config.yaml
norm_place: "pre"
optimizer: "muon"
beta1: 0.93
MLP neurons of a small language model. Each row is named by its layer, matrix (down: output weights) and neuron, and shows model dimensions 0-127. Each number is 128 + 32 x the weight over its row's rms, rounded and kept within 0 to 255. Numbers have three digits each.
Before each neuron's rows is what it responds to, as a language model described it from the Wikipedia text at the highest values.

Responds to: Word-start fragment tokens. Short opening fragments of a longer word, mostly " c" or "c" beginning words like civil, court, cases, or mid-name pieces like Nap-o-leon, Norf-ol-k.
L2.down900:094091045158146109139171094120130169120124131152117152167140198126119151101173136062123115166151102126165138143078096156126054122104175082140149106152072145174170107145167125207157133141129102116127172100120160202126170095116099135110131134115101168047128142109126169106091114153088107133107088155151123112116122157104162135159157138115114157163136122123089216170100116154159149155157

Responds to: Noun-completing word suffixes. Final pieces that complete a split noun, especially abstract or institutional terms, like heal-th, develop-ment, secur-ity, struct-ure, plus Personal life.
L2.down163:175131122043116112128121150110125141078083079173151162119136137144155183128151087114156101104150095112150161116154146192149124125171180138142083150112126080087158087168117196140117131122196119124124162171145091177134139138114169147144132132110083166109132123127152204099105107091139115064111077114100098113202072165140130104136096183167166115076112157154132173109121122126147062093119

Responds to: Word-completing suffix pieces. Middle or final subword pieces that finish a word begun by earlier tokens, especially past-tense -ed (elected, decided, argued), plus name fragments (Aramco, Army, Waukesha).
L2.down835:080055110163131098161103092123139112132173143123122060156095149157149150120162118156132097146112096112191116098119082134140142156096083090084144143161106142128105083125158084111072198164152211145155164203097146105187062129169156086192138135079084167152110134197137135062159080101057155123145133126104136123091156065149180149131221123123150103157092106128104138108081099168091142131131

Responds to: Word-final suffixes of descriptors. Last piece of nationality adjectives, number words and superlatives, such as Russ-ian, Jap-an-ese, eld-est, thir-ty, Eighte-en, plus first, two.
L7.down423:155169119131109115122095131179115066127104131158154077188144135125117129131186122136161132144148111125132107125138113139118120082093120120148151148140093166098176111133081086138185145089135131139091089160120110109104171115107090085135158163082119122133147101149124170147127066107107149108094089040130138100145171124075103140116164134151111113133170128143116089110120036104141111138056

Responds to: Mid-word caps and anaphora. Single letters inside all-caps names (GUINEE, SPAR, SRAM, SEPECAT), day numbers in dates (July 4, January 3), and "this" referring back to prior text.
L7.down891:159128113180107118093120121130093110159135066090126121150114121152112125129121128189161116151179117143122176158096099092120099183111110132162168128114145122127045083129177146087146163093143089194121098176062158119190130160126172120101189163097091140128190073125128166120154019201095116159069145093134138177146176083121111217137135113099150112162102114095144134100126147170138131151154

Responds to: Mid-word stem fragments. Word-internal stem pieces right before a suffix, such as econ-om-ic, Acad-em-y, anthrop-olog-ie, lingu-ist-ics; also leading dashes in infobox list rows.
L7.down32:128163197190114146133119197113106133139153114094144174131196097136155090130167094054081104113105139119126161186105094137140087081153061111149128124149167154129114084102142084101161137100055101065099126158094096152178119090118116111142125121153149127165137127156138177122112192191141057120132165116138121125039118136080157057142093146146117129151123133103102129157083114133179157170140

Responds to: Mid-word completion pieces. Second subword pieces that finish a common word after an odd split, such as classro-om, bedro-om, e-ach, appro-ach, b-est, e-at.
L2.down847:101146169091112158135136113160109150147102102126138124154159141125147162100137150139142127115086138109104141154127119155130175148145131068145134167094128102109121091100140053086132105161109129107147185184104138123125127094137186156120089099179149090140153111125211135096090125108148152173187100114126176173112167092132095086119170134143068137152183116116128135072107144118107100100124

Responds to: Word-completion fragments. Mid-word pieces that complete a started word (observ-ed, to-ld, rev-iew, mem-or-ial), plus J starting first names and the quantifiers all and both.
L4.down2:081133155153101120123155129178111116142180149125121118197183141170114133152114176127144110138106100148152086110132128163162154109176099166073167105115126126109120128094108164054112085172125113140147134080133105148114159134103155131151140214096123158138137089117111172086119135147082107125182151102123101093116072091081186149156142136155099142108144054072117121132098177092105123110108

Responds to: Mid-word stem fragments. Inner pieces of words split into several tokens, just before a final ending such as -e, -es, -ed or -ing (Commit-te-e, sh-ap-es, d-anc-ers).
L7.down923:154097136123148165129151033088203120094106076144101150165158158099186102166130101145148123151139202146129174108152111105110111151129075166201114087088164123114087132149086199110092132143144172114166103134169122078145077135111115120144148166155111133133100131181134132137107143157162122091184075097121126128106132111179137157097114120144119134145106120050143133131106053170131168160134

Responds to: Sports statistic word pieces. Later word pieces that finish stat terms in sports records and tables, e.g. r-un, g-ames, Inn-ings, recept-ions, win-l-oss, plus other split words like acc-ident.
L7.down124:135159164112099162138092099158069150169109132118106088146116079109121095122161135118149186162098126130132155164144064099151103187186137014153131168145169159142112097132179105130183133105171110060121098181077180109145150111123162107110107131140159102156137128166124162161155067124106117169152060136105120152121116116102076121112138118123143149171110096146114110121177125120148098173131

Responds to: Part of, plus name fragments. "of" in "part of" (was part of the force, is part of), and single-letter word pieces mid-way through rare or foreign names (Trip-ol-i, Vul-c-an).
L4.down427:170110145119108148130118126160147090165140133101077122144127111121150115062128168183066128162090099075151171143195155127118155085116170100080127173125126124137106059095080089147155108134129117148157089155081110149134123101130145104133116129071142178100113127131201145132162091101124071092125148233135056148115149145084125194130125121183110114126110171029166085131108179161124183136108

Responds to: Superlative and ordinal endings. Superlative suffixes and ordinal or ranking words after "the", such as young-est, high-est, first, most, only, Fif-th; also weaker comparative -er and word-final -s pieces.
L4.down218:148160163120149104083186067123077099103156159133155087164168135112121173073137142143148178074095156107144098115107039106167134118110165129065115097119148093072117113135106074109124108097134165158125216164096132147144111159084106142142122150126180076088094058154126163112110140122124124131156122143109085134142131117162169180118151116119109076091182093174123122095135096113160150095143

Responds to: Word-completing suffix pieces. Final pieces that complete a word split into tokens, e.g. Cathol-ic, gradu-ated, Jew-ish, Bulgar-ian, plus highly predictable "of" after Doctor and "was" after he.
L4.down485:109121092105082128123171084129136185139115120174166082146151102132158147111124126160135158131097149178114167144136155159179149102150049165160168078172100157099113127136116122137155160145111156124103135167148097141055120145077124126126146189115112155171175170115114093118116103117146135172195171120098129097166116058123161114115169155104136143162144126123140136097107116143107111092132

Responds to: Mid-word fragments after m. Interior subword pieces of longer words split by the tokenizer, often right after an m-piece, as in interm-ed-iate, m-ag-azine, m-ater-ial, Oly-mp-ic, polit-ician.
L4.down481:135125104159094163145187146121062100127089114119182095123169167086114166109089143158109118099124150104061099155175173139155158126192125127091114083112114116134140132115116140081162121119157098140168081156160071115103141097132118088179166144166149127179089128166081101161206120111096160056129094097149129173147172157121145120127137125116088153145094096080146174135137158223120128092149

Responds to: Predictable phrase continuations. Easily predicted next pieces of set phrases or split words, often in census demographics: "% of", "Native American", "per cent", "single-arm", "politician".
L4.down514:119129158127147091155129127110165139156114178121140142112084088114172150071130162075110082116127092156128140114149141138121131130120152166225175084130090166100099128150099102102127101127158158152129078156092113178106157134149177173166115085107062121155137177136091194146146138148125080114137155125105146173161195162112172170090106130163103169088111148111125073144102106085121060164093

Responds to: Word-final subword pieces. Closing pieces of words split into subword tokens, strongest for "iew" in "Review scores" game tables and "ard" in football "yard(s)" stats, also announc-ement, th-ing.
L2.down572:140095101159089118141089177153119168127148159087108108148144113133144122159119087095125118161201103145097066132112147132159151170157071049181107126057120112205137138097099096106112180061151108106136120151141117098168139172117112165142092112151131164091153139179075113104110045098181133069167103116125169095114103065084150075168113170116142162129097142103142161158150093116099156127117

Responds to: Mid-word vowel pieces. Short word-piece continuations built on a or o that follow a fragment inside a word or acronym, such as Oce-an, dec-or-ations, co-at, NOA-A, Col-our.
L2.down212:124147090066141174138131118146086061130134127094110058081134136192069204074097125119167091074115128099186137155153129123186149122151154150093108132107078171140190132099166132057114145157130179127162161173112142109181158153144138122120146068168108129149149117110122138089111140141127130174191135087109126109117141205166081081157109176127110130077069103071138206151090134112192110078108

Responds to: Word-completing verb suffixes. Final suffix pieces that complete a split word, mostly verb endings like -ed, -ues, -ing (argued, decided, working), also "however" and "but".
L4.down412:130141120118154104125128152135112182123158090106173148142174149166112143113118101139133150134112094086106195137141128158175155117132102121207172131087102132130123089135083109066157118117158153164067176120127108081129098148143191116089146134155129108191121183117127153142138147136092130121113104153153159093165177041181154094166097151180101123117134146093121110105119138134146153130208

Responds to: Word-initial c/C piece. A split-off word-start token c or C, strongest in section headings such as Cast, Career and Critical response; also mid-sentence like critic, cash, council.
L7.down361:149149172099192139105121101133192090129095113088126157159119109191152156109146178074117167090135162090148110065085087098097181183164157099152117097172135086134096145101137088112141090160120169126129142129131143102178125105125148164139102095120118151097076106126138105100114122150135125090109064131133078108093076212140130129124186134102124162193142078137173177158151108112081105107105

Responds to: Mid-word subword fragments. Short word-internal pieces in the middle of a split word, after a prefix-like start, e.g. pres|um|ed, pro|ce|eds, pres|erv|ation, Tok|y|o.
L4.down761:101114125098120154146051127159109148179153182168100109148177085115164092079057132079124144160119067079111137164130179179131121128143106105155158157084119204106102142070143092111150115121159120109193151115099169116149147113140152135131165131094101131070142095159116148121071124113157143128143122159161121154088115157133173156151170067159097142097127118085118204157103133149133179097102

Responds to: Main verb endings. Endings that complete a clause's main verb, often split across tokens, such as end-ed, d-id not, c-ould, start-ed, would, can.
L4.down21:127169174103152196165121094129106076092141149154142106131163101071173140124176136158160080094138103170116126158140104147093068083133088213183112114096097062138123123151161066104193129124108134117082162125041135122140176121114174081177132074121128120089148104101099167124200105121141143196134131166143110124101155177168083102123189094065131163120087121133142119089163136088141197118145

Responds to: Abstract noun word endings. Final word-piece that completes a multi-token abstract or topic noun, often heading a phrase, such as heal-th, literac-y, agricult-ure, societ-y, civilis-ation.
L7.down529:109093095127137064089141135117112129105156094138075078118151100074163122158129133100090124147093085162158159129163113159116062155205174073101088080209061054058118128231108114102153125084144175107142143159133162147143122122136195098083125107162108114104153075124167121114130119113164110152132152135149101141138163177115147162132105119112091097149084120146208168156127150150179097154121

Responds to: Mid-word continuation pieces. Word pieces that finish a word already begun, such as emerg-ency, int-ended, Cinc-inn-ati, Emb-ass-y, plus predictable function words like to, had and would.
L2.down802:117161096077114128139111147126106147149120127122101115009147137164154061136142167163139141196157125159117121133097077133120164130107113149077181094094139171084050118107087168107160131172122118144159168105064124192147178101134144157129129108080094104142142159085131128093114124125138170136103090136153148133118123180145139169144162125057156095121069118087097106128156048094142142104138

Responds to: "in" prefix and preposition. The token " in", strongest as the first piece of words like influence, information, inability after "the" or "an", and also as the preposition.
L4.down193:087134127105106130160094132174110129123056155101070079102152091094077118163138167148152068174115113200109145163110129124143157138093097102176125145110136094135129136147080137087154098137150090122191090089135133115139164165139100121128130132169150086156156106109077136126146081096144120172085120052123104159149131242088115119086146128100133125090165128099197148117156124129102117177109

Responds to: Mid-phrase and mid-word continuations. Connectors inside numeric phrases, such as "65 years or older", "18 and over" and "two or more", plus middle fragments of split words like n-ar-row and demon-st-rators.
L7.down225:134104147141141097107104107102072138161124091115099112138115174118168150074128145137083178176095071188119128152115125114161153149143135172160140089148158132082133163073052092121130129131105092123122206150181090161100181097104133139081147151114118136163131182116154163114025161127141064113143125140133121108131153132134109121174082133105130166211162146124086141120102107152134179112141

Responds to: Mid-word subword pieces. Short middle or second fragments of words split into several tokens, following a short stem, such as carb-on, b-ric-k, foss-il, Cath-ol-ic, diff-ic-ult.
L4.down156:160170112153116133161129063158133134083150142129138133167181146126117157180138114092097134130142123089133110133076107131101162150101104167100136078096100120110091061167181120159145128102123095082130148132121098093130151107173112105179089129178127130091064158104107066078099166188148053145114128145126157129117152104130093169186098117076145169085152079094083135149125130110112084126201

Responds to: The word "in". The token "in" as a preposition or the inch abbreviation, as in Nobel Prize in Physics, 9+1⁄4 in, died in 1839; also word-initial in- (information) and "r" in crime.
L2.down469:119129110082143106147149167165179200108074205123138082078131109135166147063120139187093162142132100139129139161095108140170214094141146134117076120131129104084112144133148126112131101120104118133147129109108184106097140086061127160164123145136152192124168080091162122179131156159061075135121109122109136162066130163084122163120175102111123157075159135110156152147089146091102133137122

Responds to: Government unit and title completions. Word pieces that finish names of administrative divisions, offices or titles, such as bor-ough, towns-hip, congr-ess-ional, min-ister, g-overn-or.
L7.down100:170096138153142128090176140066065061115113087124088138177129085106117209129189155098141085114130103146147092098173132169113104100153063141117144126147133167170116110142118085103158175152110164125126130182127132069078078082112128159124132114084090151104163174153084090107109162138154093172148153167127157152184159112129136145119137093146171116104098117128085102128129172089117114154088

Responds to: Word-completing subword pieces. Later pieces of words split into fragments, strongest on the n before 't (could-n't, does-n't), also modal endings (c-ould, m-ight) and -ing.
L7.down344:072129101089136139070138087163114121119146143140051121153135070126149120105118142153124103143114087145079107120113124143179144131136155124143199115147122116119132211108127109185102179133197134137080140080080049118091140185100108154188146110106090148178133081138102185097118131119104155194083151022165153140168119150161117124105182125129156139100084128109106146142150144187102142106103

Responds to: Prepositions after verbs/nouns. The preposition, mostly in, sometimes of, on, into, right after a verb or noun, as in scored 13 goals in, served in, chairman of.
L7.down166:138111136150132127149163117109136174094125098099078158158099117138113162174095161145105091109106108165067156166089102157191128139102144174108106092131093146085113171195118198123143175161111134146154132128099206072095139125115169091171085110144072162125144104136185151133192123224124103172134165138123109085104130143092086145103101087107132187131139108120137159129177091088120178079090

Responds to: Mid-word stem pieces. Inner word-piece tokens that finish the stem of a longer word, often before a suffix like -ic or -s: astron-om-y, Dem-ocrat-ic, Satell-ite, acad-em-ic.
L2.down643:147112134144147133137140137100137122141110120134163156112145150152161156086120151104148133118103136198139125090144131175164117116115097077114110035159093110098080091088153118098095151145143095111134066160124126189192127052112183172129127080133115152087150145174118083100126168167094123155121145170116114063094132153094108129158172165161137085084106126155074098115123116158145143111148

Responds to: Mid-word fragments after openings. Second word-piece of a word split after a short opening such as p, b, re, Bel, as in p-ric-e, b-ric-k, re-v-olve, Bel-v-oir.
L2.down166:166088159152141166141131039152147155115147144203179083161142160076150144165071128112136117134181074151162171119086109133131157142104136113081106109132135097111128115142117187141116171150126136126124101058160072138125123105156115073085139060170142148124115096119170112092127122082117131076124134142163159135107184141144149093202119063102067163119090165123123120171142141124130143077138

Responds to: Abstract noun completions. Final word pieces that complete abstract or category nouns naming a field or activity, like sport-s, poet-ry, constru-ction, public-ations, also whole words music, art, life.
L4.down691:159141103097123192096176136122142100122118091147074144131171131188187111123152139146213113155204146165113166122195173154126116081116110105140127169141124107088094134160102137184194114183127127116109121139085086109151096118137207179137099112164102144136101106139086118121147140129069128154082098123130140136138125146144106156169098181159101164115149090086092072039076128114143110083099

Responds to: Finite verb inflection endings. Past-tense or third-person-singular ending pieces that complete a main verb split into word pieces, e.g. revers-ed, agre-es, d-rew, g-ave, mostly right after the subject and followed by an object or preposition.
L7.down605:108117134149103173122143125113102138117084104096148098157141148094128096137174116162162140127191127128099142086128086147176121134131127159165098155147074123138091116109118129060097127156100168129116212091146159063118109097125143142151120123110151058186191097074104143139157084134129122150137174183114125100123147140172153106161139092154151143160137023186117137095088114069108092113119

Responds to: Word-completion pieces, census text. Fires on the later piece of a split word, such as ow, ing, ied, ation, and on words after percentages in census prose, as in "6.5% had a".
L2.down715:156036085110109078173120107128131169119114069123074169100127119129152126124182064091181183103127108144122166147134106111119188133129151078126119141158160113071092121163113125137087141132088135184095129145117123088124192101077137072135115157115183153193165105171069117097072096190156114137130171124198108084155083125153056144108109113163141132142138088184133158078148079113149104127106